MLP neurons of a small language model. Each row is named by its layer, matrix (gate and up: input weights) and neuron, and shows model dimensions 490-617. Each number is 500 + 25 x the weight over its row's rms, rounded and kept within 0 to 999. Numbers have three digits each. A neuron's up and down rows have the sign that makes its largest values positive.
A block is one neuron, or neurons of one layer that tend to fire together. After each block is what it responds to, as a language model described it from the Wikipedia text at the highest values.

L7.gate1142:501511485530487457537514456477465507523503538461522472507457551456468510497469536506492511514477494497483501509539528494503509504442525513521453495496463484501517488530543498485475509551539466521479495493481499488475472492504505501458442515513459487467446524540492499500518526473465502532505539550513491504494500460518452466496510512556504529509476495552537518544477445474487512482460
L7.up1142:492489487486449528506486493441517467483519476469458500495522499477527483480472507509481520483481499498502482481477527495485547510514507512505552519507429478513500523559523536484487520453495555491489471508469480532440509531488516500493504472476524488507498469519487481502506509527521472520497446501529483503532485497487494517498486474522478527535535505526556505471541450501478549488501
Responds to: Name-ending tokens. Final word-piece that completes a person's or organization's multi-word proper name, usually followed by a separator such as | , ( or and, e.g. Rooskran-tz, College of Medicine, Westfield Financ-ial.

L7.gate898:511512530481522502521560472498502491522510438490497517521505479498453507493481499457519496492491458508489528498524490506487485477495528488520542522555472545535498495510533518491446503488468534490511417477483474492507468473484499506505479496535511464488501506482535558486534512509513468503475522515512492459499512475470462492499503508517529499532520479471490508494463512443496491517496
L7.up898:491501492539481526497528538505491483476496526497438463500521496472533486497491509477509480465535498491526532486530465561478477506503509494493524489524517487469484492486550497502503499533429550512531497500495499502512507497516471523479432480489524482482484515486518521537487465486566509495499428500503502505492479476469528504482501434495518487516515496463509531450493504521483479516525
Responds to: Clause boundary before verb. Fires at the point after a long subject or opening phrase where a verb is due: relative that or which, commas after intro phrases, such as "Symbionts that", "So far,".

L5.gate110:463476529536498497536497504488487501524509506486519541496503467500483527499526503529420540473471545502504522528493517471536539518505469497477535529506526484494527537546541474531492498520532519506505466525477482532531516502520441545506520503506497534540498467494500510491504508509496477507506510533507512535472494459529479475497480501569497537495567491471483549513465457470474510495514
L5.up110:484532495472497515521487477461501514497536537481474540502504514522514531521467497494492510488467477479517541518449449464532521502461476496475504476486495483498485507485492511454542503510516544528477495518495516480487486480517499478541502497462507512505449487499520502500430492486504486545507515487507510495510513503541515481489515489489532490469463536503478469477490484496468524517539
L5.gate319:459448528530463515522546503422507511496503519472545499505463486498496528481512500520475482444501528503524507495492476540496475502469498493495529526528491461488549538517503506518488495536498436489529476455500502496512492496503486520464461479496458495497512494475526479539496479488474472493524554491558498516500501465516480491537470470541482515515550500449454504488492457463434514500516
L5.up319:487508518524518517472508479472469470500500497462529467512499502457519534500529479496509497522484539516475481556478484500452497505433519464473518491460506479515477504512499516519502539486529519500526537458510516511440509497521521512499528479472487527511469488508488439508503487568517488516510472477488505514508495536494499526462516534510518513499528480467487443545523533501485485518509
L5.gate341:535486500517457540502495488500534535517460495510511503467457507500549485513548544461458478509499517493478514511530466477531514491472480429499503499476481469496466459507462456499514467526498498496509409500495524496491500504486470515471500437500529487551519472489524500484463532561480522513509508495525494491507504470518469490463515498483476509515523492539471529525477453482510514502496
L5.up341:469480460496481499510534497520487476490520486476531458485519561504491541480492483533526485553545503528511513504523551495496493484502498483451485547483447533520531496448545489482488507541494491495500514513500468524485472500476510521469477470511506472459546481526501484535505505464497456467495477525500494486464494510500531528554435478495516494511500502494494518506492468496481489504534
L5.gate392:497516539493483518536514503451541443528513481510509449507542526519512479539448494511484459513515516488511509527522471517527496510498489525490513469462491478446480435538529489484502490542505532520509464498537506522547483472479473488480438502496529513508511419483519516485508469468496491523484470477549503490515492517567495486515489482518534500487554486527476505496484486494483540489504
L5.up392:501498494487492479536509536517497468520539501507506495575525517498512531528526453512461517516474511551526511481483492470522548463523537501468472514505470438509494486512500528512470511520460504517498512491504490519493488548498505554505519521489486461481484502508488478529526488501514464505515477552505560502540452560511490521486483498484505490538558467502527488480539477484478517440495
L5.gate401:504501461512510498473499495491509519516495501549490534518531511504510493517531500474455470481497491515479471491536508541498474485481487544504510490507442462456515510519498504533515527508503509512454480550491492509527503483498523500495474500499493516507509502483526509427513540490483485511560529578526456502529516512559514529491495499498478491525535480523471469473449456511492494495522
L5.up401:548502458532479515473508500512491490499518486535466478499502447512505511501496494505523497526472484528467516487540491496525476474496503485510542484513471514494448486458527455544519480495510493505501491482528520499478548470483511460495493507486443529498478507516477485434483488507506465506498539472480475525477516498510521461537519501514527518492485501490527503510481513532514490521498
L5.gate534:470548458528483495534491508458458467503504508469506482494505486479508565519510471471524519497508505488480525556476520492508501508494410481477509478520478468530448486539534488529497496522499485512522522467484515524485503504522466500514466488512506514532508509485490456467487479559458491533528481504519529520484502505458483494462520531539501496516497503496484508504506496498521469517500
L5.up534:502472489495514463513494479449534497463524495531510544492489440516513541504529509518448520492506497501492546454481471501529500511471465483544549491514485499529503549489504499482503516528493520496539495480434473479509518500561476533488510510473504477501496474454525495469472481509502493520499556487465486502477476496502536460518503505521495490453500499440506487564546500444486524525498
L5.gate583:483486509513522509522506471468509520454483477491541492489532471499547501498502472491426491517519531470473519517507475538475541503469491499513528496504471466449492504525522505489481475504524514486482534437512472539500510480522494527495503491439498490513498509495521501474503502492518466498489457521547539508491483489497535458503474494500498515513533495499474524550504461485476512507528
L5.up583:508532476440500498513542498479482474498502495521503476504496472463513513487511477501482531508503492471534516497449512525583505496467473522487546472493477483482536509490490493459510502504483506482479499486489572501506497473487496534490476496491533489502512503434504490471485477531486476524533490474521545508522490517527528503503488513502483492502517501437503494513498469493554535493471
L5.gate595:481487501523486438503518493487453473490411533507534530536513488510499501516494529470535524501503440458495524569496480487499510491474489525530515483496489526501530531471515490487508483516502491504476443505539520497486547488514490519508506526517512525521455501466478492501472510515490479533523525509603496528467496505491492487493511511510497493488492470509533513527477451497505559484525
L5.up595:523518490498512509469479514465493507500473462498527509499511478504462530478520518473485491513484481475462485527507499488498474488501468497529493546514499502508501516518506505528442548499531510473491475462541491482516494491532531507477529505493494490497504500473531498457488556492491493507500498529521471525509480525477474489483511520510499534472492486473486519464526497476469469537536
L5.gate678:529496493465471512524488510475520525493505501431537506517482487542497500515513486493494483479534533498493527502504485508464528487505514546494506489507466487540500540496468507510479504519488500470443502518501486522506525490491493471435500554536510506506475496527504492515497488534472431502517508507514528487489529511524467485471460500490532532500509508516523516530484528482515520514508
L5.up678:492460487532491547538528509462435505477525507483545529502463508486516515500460489513430533450495511484475451545530440496483475495464452522524534471480502456509523508542486548516508540505516535504530503499493479516503507508518516510481493527482473507483482513517529514462491483537445487517507499465513504479500484487494516450487507526533487495534476498485483494468533499508508529515519
L5.gate716:480482542512519551476530490484429517514493504475498568536532456524531470494524481459448447496478497504456526480529490528499462488509508538540522466488434481511498520496488498506494505465544515489520432470530511467500471521509499500486469474471492505475509510505566521463479490469492503505540489546516476490511471514528506475513520546488524534537497517514494522492499499500485461540478
L5.up716:460526495505500522514511488466507553469494521467496503500544489487518423515521482508491466501465541468500507484533488528511486509490555514493465474476492447445496505461518525466510499482528486518515456471480519498484512538493476476534429458489498521462501511499505494503465527506552476531497443495482539501487483514489500505515497513497533495496540511473496507488446506477510507500484
L5.gate731:480508470514480572528513528499488490486522480494486496533485509474470528528516550510487521498527491499490510506499544446510485470498464512480567499522537491463505511499532486484549498488532496508523475529442501477493496487461522477465439491554505534522489502512490536481509473521506509503499492493476481510520500438485501450497479495539473495511503497494541479471515521510523474502493
L5.up731:512553477532486474504496492486504499539500498499472481518512470474472490479492463486497475534508489511474500511466517531524516432488440534466543481530517512547516514511536501523506517467481482501517503479537522465496492437502507470486512507492452515509466493467507554517472470543461476517502481467493468525487503472494517481553496481519514506514499524484486462501474522469511497508470
L5.gate1505:511537490530507523465525509506500508506477540505466534516490467463515507544496502494468488481531502518508520524505502549493510493521441489489507530488530526509518497506501512523515542510512500518537494458531527483503484503552491467470549495513494502521475498482493493462496462497492470522533488505475518489555513526474487510478511544457540549477520497453495490470507530478549472497450
L5.up1505:509524517512504525455516521480467499478530486504409533508497455503522552505505495509427473447509489512503505489493503518474499516504465495519523539462505499482499496497502516533495535523509524497535515466518526528504496506540503490456540471475475520497498494484511537489487461488507502520511499507462522493574512508518507515487512515528494561505504514474487502484536517457534483538465
L5.gate1592:493514474485490516514533510476492481507536513480499471524511484463489486500500543513506477502495472537514579501481497493492492514532524496531482515476478536475527512494524499502484489516515554498498493448534473486497511501512466508501499477467503504469468504509570484536478523505519485537493506504493465511524487461513519534496525539505552492502506476477491489526484439472494549535482
L5.up1592:497516505528497503525492495497540458516499508502532442546542505509519490484506471527425490505528487501492512512482490513465498491500512472521487490465471514480497547494497492484489443562474491499513490474488504521503463496544476507500510454512496468465501437530514511503512487469513468461473506531477468484485473461496477498505485414564517509551540488493494558516479502493490507477516
L5.gate1662:470455501503508524481516474546506491526502492498515513505512460456499492502498479509465472501487504509504561526499479532480468479509507538541515501511488502424523506507501500512480470534454515523468458452481506529529514479514521510499454501503498476514488444478477481499458522480504478542494530510495468505496504506517483474508515483529427507505501504472502506471492492515486531481515
L5.up1662:531497514524498470487535471517505486559505522531488472459537469505528525492480515498502491532471497529473519460500501481525497512499488525477515488481505478487535533466581465489498494495502469507407510521471499474479539448483497452477484455486467505473513507522466489496459498473522471513512525509529471544470531474513494476522540517483495546468499516502456483510480472506537497476496
L5.gate1674:507504482516506494505489525484483473462460494473523482477525477508540535509511529539502560460507505499513502510474483506493502471514490466493487504515533485510481509529505470483460468570498521512489470468474509535512496530524460546493449483507516483533488461488527493511497521504504438510483477534502508461509501479512491467491486484527509502516524453469507488560501481466490503515514
L5.up1674:547509460504480498493489487482513448499475486501557462492501487471533475482551533547521563484500506486530491503459494504481465493533493506484500525471500524509520523467495502482489499490466539505462515487532509525470489467509509514515449484498516535514509543492541466524491511476523474526524449467515523499512516472490518507518526466471509484498503498447512521506456495504516544489497
L5.gate1695:497560491546487537538488469471556507505453471462537547456478528513520446498482494531488543463560495504485523544537483483510472518537491493530511500518531497484538524495528507492451478538477466484465503497515565493523446477509494502441507484488519542529498472476557460480499545520523506506514477482546517511497490537465504486489501518504516509502508500493478538541495503502462497512487
L5.up1695:524490516517471520519490500468557507497469473467473484482506482543510498504504499543500558500514518525515516517539456501508525490505459504507540515510554491512524521493513521514486500491486457482516473505512516513539500500476478474548544522488454544517465506502536527459495473533508490483494478475505519514484509585493497423526465497474550502487537523510513497497561491487557486531487
Responds to: Post-subject predicate onset. Tokens right after a subject that begin its predicate, mostly in reported or quoted speech: the 's in it's or he's, an opening quote after "that", and adverbs like only or then.

L6.gate22:494505514520501501476490484466508501511485483481494501496467529500444481539496506449495490500498483511516501547522480490543488501516528545472501484557454490477497520545513509484498477460519518535502486499480492483495476499498501512510513496473506491487491505482532505499490522535456478514497488501527494497523471486542478475499564549481467483468566494497519515495498441477464493464472
L6.up22:529507495540521507513478405508475514516483509472491420548514501520470467510474500475436513463459494516472493548464499471501512418474529457490494474517482475541494507488505492500511505506521555521498523526566529497452484494474510511518498480463496547477490506441504581502516485517488484505491468502472495484541482486492576547478498516490515512501523499472473489509551488506518522470463
L6.gate516:462500471506520553532491498477476523482455510504565478479494531508474512524473497473487498471506512488485482563499540504513508499491493535462491451500489502512495542488474524481555530478528499535496520523491538498478508537512500484495502497523531508446495472461511539496484516502486496554500437477499518489485495501475453491487521527502441519512509457480563511502515469496478555479475
L6.up516:502505517506510550537490492470510512463480506519526481477478523481487512502470487510432508462505515474498452505506501480538492502475501516466472483503519496498512546493455510468488531500497483493459530522479538498475497493487507509523532496488537500471514484507543596513473512513484496559451462508511550514486468516455481511514560481535490493491526470510534490485531477485452540476483
L6.gate1554:529461478520543508492491489523468505513490472497516472600464450551499509526444524486482469449458471501496520529495470501496511452489523529487511449530517502512445548487470516488520465506494573533481503472499464464451447505528516464509483488460485478495470521446517558505492513505518479530451532510460506462559503512512504493488548496427486500519507474508523465519533481479514502474499
L6.up1554:481493537519511493510516509521491512497477519483496491498485558460480465521482471501492505514470473485528490511509523494575521527510478505464455456480526456465526500503521487497480512465452496511486501502512450506461505513518518487500489500516510515487551488497518479545458458506459527540483478486484504510493496513518491494542549497531467503504529454491491474476463471488506434462512
L6.gate1682:502498489530541485482490471489491462532519511498453473497449492469485483499487520505500517511526491539519552529525540485494531480488497519485503486503479486506469517482508523532499535511531513510525513505507494489506456516502534499509509516454527510484492510488488521514557495529482455502481497513515518489528457482444469539480514497451467516455475456507532470478484478471519503505451
L6.up1682:520465487495487537494495529516514530518505482503485482481512497479478463516523492493505474458546517518502539473543513491544553515463493506493488495500455491461485496534487520508517492527483514487489473531501465518511485481508497508474522488453552495492549529503523496519488501497478483522481519545520506477475478500512504489485527489487485481460544483506535512493479438473471485497514
Responds to: Personal name endings. Final word piece of a first, middle or surname inside a full personal name in biographies and lists, e.g. Gust-ave, Fitz-patr-ick, son Frank.

L6.gate237:520515462483534529503528484498497490494523472507509520477548461502469485512471528497495498464510502496471497501512478486486459500512511500539536531531507473499508522484521514526556514526524477507486478463503517488518487496519437468514503518486476509457507474498529515500516531460462462503524518495461482531494534477521494513518526528502492507482488478537507496484470474463480528527470
L6.up237:489518515477521531519501494512537468495494488500517544510498491473512457495467513511451502481565503503516545489509471502476510538513480493526528521496474488461541492509517518490497527525481468494533520473456509440547507456486510541481506471508485482463498482465529467510507515486509479510507480554530485512507465506475473498495515499533492481501506488514490499447475443501469506563450
L6.gate976:506491481499497517465477531500493471570477532479501486510502445452555504512474536459485462471507482490487482497487506533519491524510474531530493474522504528493485506544468494514493495535496575526487527492502490495521500509479471482476506504469502454474527508462455514501466520526535460505499518498533527477507483468501491490473458527470500492523504492487521479478492513489470473473512
L6.up976:533513477486508504489477530533515503499513472486476494487522471464556502486498501488461455465480516504494492469459482532552515500524471511537491494530534522442518479530460494525490495511511529485479518509468444498532485482488466479490497505472469488513529525485508519498470518500536492492480511515533526529469498484479539497483469497487535483500511519485487509491531515480486484470539
L6.gate1143:496476508482495518506512476512484480514505494495483467470520515515541476509509485509460488479496469469448521502519513516509508557475491509533519513532506474510514491499460480500514491472476482488470529508526466463522511490480496507527532506468477440481476514450526504464490510520506467512529454540536520484488484481497475465478511494524496483487464497523487506483489491492477502490503
L6.up1143:529536491506524492505492459480529498509507484466507470492472506477493456498452522515484506490524483492457519505446520507486506522522509483486504493533418442521484541499494507539488492443498492480462426491475485476500511527524503482501494515484454547548475487503454464483518480564492501491491514529489444509481498482505508514513525528497538515511484507466535558493482465470462536508473
L6.gate1504:468543502517491518459508502528477496478509491488478517544521467470508504492465480446487457472482504478491505527531477526492509501514515498489532492489490502481554434498492528506504483492508525512491479528527531533464486497494532478496516471457522495500480500499519557523506474518483473488509473492511508497511509460499468477538509506523514449515481534498494489514539513537483509518478
L6.up1504:543495495490495435541474514491529529482486492424496487445500478489555472501478503488504464522468494518486532468481510508520549499520450492539514513512475468504544444486500503525514496459510469479474520491483485475539502445490503512496514492479488514490502511512521488499487513475497481493526516524517486491481513431510504452501533488453538513488518510496496510526467465461477508502501
Responds to: Reporting verbs after sources. Verbs of saying or evaluating right after a named critic, outlet or subject, mainly in reception sections, such as called, noted, praised, described.

L5.gate62:529485485585466506502497532502519501444482484488504524503481504469489495512435549511495502478461527486502466500544523484493486487463503495514515472483502474519479485508493504486530466499470508513523497519533514528466473478490474561535464512507528533503536537491468475507500491525492507502469528508502520498512535475548463492497517526557442473496503549521507512526507490525447495448484
L5.up62:522532478512453511513514523440480484500511520510495518513471480472484487538528465515496559488493495517516510503512431471497512466525520522508541486528492520509459501528468500567549498482566520523519511495512524485502512516491488514494481501470517492508509481477498511513500523489480499490504511505499489465529500486526501518485522455505513490464538515500570477495492491451523507502526
L5.gate422:511508530485482542493547503490501457495449450480533488524480480496534499502465481509469489510481481512479523502495497515488488504489515487484485503472526500487495520508463474482501497422519478514546442482512486506486499466527507507500472496486477509461509503499530493488485491496515516510488477512474457518514532499494510515468465536532497487519508498519511515501492507491481498469498
L5.up422:505484501497522455477494501528498523516458488501475544505496514521494517511495453496528477494496463508489493451472475515487465458573520489472502477496513497509526524524500526515491531471488532510509525504498450529482537497490573465466543482507519461481501523497519514474484506459524484510450441525479512461512463490515518479526492452490489513495527479511479485509488528499461462504535
L5.gate426:479506502511481514496513518472432508480494486474476509503471515480515504503525527499494488519546484521523491502487518498527512491502518467537517523567507513468514539493520547473464493500576512507468459500499495560479455541507505529469504492507523487475544525462503496480505538514510511507521499504537490483539472477512540510484494529529507547479497463511573470448499467483485516479499
L5.up426:508517505519490548525526522499573489496535480493515531501517513484471453502522512481490479515544510493489517450486493492542476474500473510479534471490464487488471447498478518497508527486473462495485477490520491490498479477490512548517482479509518556502511551502507491475515499493497487528493510483515512526554500485471508549538501511530439527498470513492443528517452509499475517471500
L5.gate469:472548506457511511478573512503492477527455514504487480514516497479476510489527506468493506524516512467531517461520546475523531466466487503470544511471499476474499504543465481502521524509527463508527469460515441504542519494509504516448535466463498484491464533484521486484481520508489535492485471524479478471484467529508504511482468498519531519484491511492551536496504527492463520489514
L5.up469:498494494506487513505500514479533501478518496498488509505518494530474492534549516556478494475458530496491499514489558490534519465471457467491504463518482478516492489510473468476539433516547492521479495502492501481489497495494472507497528487497469459532459527519496500474440520517462554524482508467453490460496490463516494483524492490529490493445502489514493509514490496490478481495489
L5.gate480:465470523500479517454513474516494546498485492476500472537524500437508491510499546490523499494447504518489533493493535509519534469486470464539504506554520493489490543528494514521493527468513498492509482501485523550489494488509508493477476511490474531497512502469479425516467485498466485521526512514487494513508504476547535459490534545537509472487474464545514522507545447494500490474506
L5.up480:473505517542489500499549500454533483464545482519550465526532543501480496510544436508453558487458485522493527518505477517505512493482519511497508542473490500456495491533496524460482479518504499489490488473475487488514490521471490535496453469480496499434510495474483498521520508491508432491509497533480467482474476469538508526495491511518481489499498495507489509486506472433486520458521
L5.gate511:478545493487486511498522486518444525494548505501510471522546519475478518512482531532512467501477502482535463512531538463492450497479528483491510502518461455458460509476516481488484469514523519484541505527493465543500469499496519540464473498502453500515489466496509494564539506516478485463492504568588505484507524454483517550488454485486502536514481511532487498522486481499494447484500
L5.up511:525497492562501522502531519550487453520485563528496499515495486453518503540476504518534509487490499520510451477491492457509475533501479503456486523483535464499512480499467462540500495511529489529542510476477495497494491489475508497500467503522581498515498528471519493502451521532490471536498501508515495505481496467530524502522489496524517505481492521495513500480506499491515465469524
L5.gate586:488513496463498472506510513510504444529518500556465479510508517482496477504468505532500484484519454537456504457518533494514485503480469490489451467472503484489479483542498478494492488550485538526523436487511475501515491506457529489473482460471524502493488467466474514538481498506558499507476453501531436495530502504490515573486491471485520553473506473469473490479503490517462537498528
L5.up586:494507584488513495486473517538515487557532495524487499496496490508545495484479509515485505498504457531509519495492509518531494477454520512488493483486537493499415485514499570486465515508464516484506477505488484476514471518499520483524476482477555462498528486534518486491470453465497495490470488529509536509496489539471488518492493482493464516455481524510487495504517491490448536541521
L5.gate597:512519474527484543478496501484441503517520513495506479468475496505510516512471501501503483502476485516490483520492474483500470481500540508522555505532482493496478473498520525488479517475509533507494497542533494459478471497496532458505440495450525522491497515522537507435461492521475509543494518512526502501506520500518489542508516518490467491516471507477484515472498486495457495495507
L5.up597:505515473509505463473492488477450542522534522500507501515517525466544472506507509507470496486446462509479501455515509491516509502514475476522519539539478513498511485510473503521472542501498504485476484577540458542572502507445515485505497510514507542505516523493519505455484518464457482526514545544553480511474484466511499521551469476519513533533467533544532538515546493503466499519531
L5.gate643:501533512534470497476481500560487474558523502476491499531511495454474533513481529479501490547452509523506500480527517486505514484484490506521472486481505529486471513506544467502471486481525503505501517532524504504515496501504492489500509485530550533521478476458492480488489506487468523503477501535534479489471465499552488514530473504496479520528522534533493481500490486468486485487485
L5.up643:516497514487468515482550461523505539544545478496526504507506500491473511495507520518479477553470485524503508501500532483511538473491508515529467466485483484501416513491541502472455488468498475488457533534492496512488507543467477501527486490492483527513496512499553489511496513461478504511477464533486501482467484489517486500521506480487445515546513530563481480520479488495472453510498
L5.gate692:485516484510493489459501482492489471491499456511518479535489493533458504519525474456504468513477509484480545524513503490485466503499536560492516509474480468504507501523500479522522476523503485519487512500477490499490503456474498541474447517477485479472490513489479507526478541510457487548474494528516474535478494494482466489515511477489505469469499508508494490499530488474462489488523
L5.up692:492458478508501480489505508516463484562493537530509489502470485486475513530504490507494500477529510490495505497495530474530485442499551479525480469483489525489531486499509508542475523527457517515447498532527494499498536526518491472465521498537553462492514512483464516527498495535516512515468461546556472511528506502470497445525532494516477512518418522533478500462516498469496505484563
L5.gate953:507502515452499504450527475492489510533490502490519486510480449495481516492488483498488437508472499489483467517484511460514476504510514461484520504477487472480482505507533479536482492509498474512462498542473492526496522468539499481472457506513524497498512506478491498533495488480445462494496460568516456508507500430472473472483536504528455459535510499514480537531455481454488509495477
L5.up953:475501495469471494493532506502536486526539546553516453516501509480521539478459512489494478530498475529473475520476506516521484446489535506490493476478503571485529536507477472535476483492512494512499486491519481526479516526491510524524514509433469491520490501496504523483469495516497466533448450508479428512505497500507509523517485477485483476549478527466490457526502502513488548483498
L5.gate1054:523520509525464469500506495487478507477519536456528496503515478501467527466486526544521515554505517494508534459518570462516543470520501493509509513515471485461474533510531482494480496451522512485523542493489461482508521497511507508484502514502485463474524500495511465508495537484468469475513508518517460513466482484514472494452503546503494468538532474567458499485521457470469505475491
L5.up1054:507491546507528507551522492466529507460475479516461474506479505515524508518455480493507474495514511413502475520470488491533493482489493498467501496476499488466504444504446492599510483539511511506490555487520511505493510505454508498485472499507526504487490479501528504530475496504512512529465446517522511477512529503493555527499489470515536474515499512509464519517479522500496523465486
L5.gate1284:471544525519503504503529468507461492525498501478515509504501491549480510517494463496494497513486448492491481482500504496496521483507534494492546540510519467532475509527489548482499518490507500511514489472479474522496520491518478503505476519447441543482434502496511501488465558522484518532486507511523440509509491513539506534474486499503489498505492514511508508516494481462464532467491
L5.up1284:556474471484446501503523474519552470507493477498510479475502452512517531511461521536496545488493488493469511490483524453528496481529521480503546497469477462490504517502519480494485459488500479499488528525463485503530509493547525482506493483504507516477548538473483506513473502495487481511477478550553506515498476471509484496462501467522449461529465501545520492477534490490489517475499
L5.gate1442:486525481491461505459467513501493506490486481524538448515495513495470516500511483484512494526490475508505516513479498496511512531511537506532495489523485523481503498525515501486457508475512487497459502492485499524499555498457498533505490524506497483454515466478479494527508507472491506489515511534508492512502502492517487483497536519520508544498522530573530491513509462495483496474519
L5.up1442:498529511518500517530515486473485489449497414491504503537516506468506448510477489474461520504457515479505484512505494505502490461515485487523544490509479463461511480536509505534502525489531482511514477496470501507440494526507565505473466464491476557458516496427491466495492530508499496517514481525537537520518526476519510421530518497551486492494520521544503516489543506461480514491525
L5.gate1562:528538481550496479461462472483474475459519539532505517503496502523479516529457480466486506470464497518476495521485474475485488497487510477498475455501467509511510506528466456464518462524528492534452499507476491471484475502533502506477540501489524500448526517475484508464507502517485491521520536542548463499579485499517482491459519544519467467495499527512506468525511492476476517508492
L5.up1562:492519511523466498485513500517488533460517506504584494508513499478479492477470494502457500521477530507477490525494494504493463492506520412502533533510505477451449505510491488518483510471478525462488478467502486512492508501541517506466499493448441507458505504474510504537489477481490492498514489530512464508533547498526507497490450538504457549503522482523440509502521526478478517526524
L5.gate1576:486495527496518522554479521502508457562468485471490497540467498501489511507493531491560472499501490519495537490476511497516523508537482491514502523485490507531539527510522550507475511453471523502480480478530491489516521493505496490465521478489502530496491512489519513492411506540481464528532457526477465505522505497521493508468508483462520526519500485514493477502534483502494507503457
L5.up1576:512486531522531508479520495519486539509502509490516527482494471481530506500485498488464523455482516487490537501468540520550524483519533461509491488499505498553516492525490510499494491474523506505504530506545513469494473479524488458497507418472525595518497504492475505512479465517502491516521520492518479500502464481497553487469518484460515480461490474491492482491495485478510495474494
Responds to: Surname-ending word pieces. Final word pieces that finish a multi-piece surname or place name, often after "and" or in tables, e.g. Mc-Neil, O'Ne-ill, By-rd.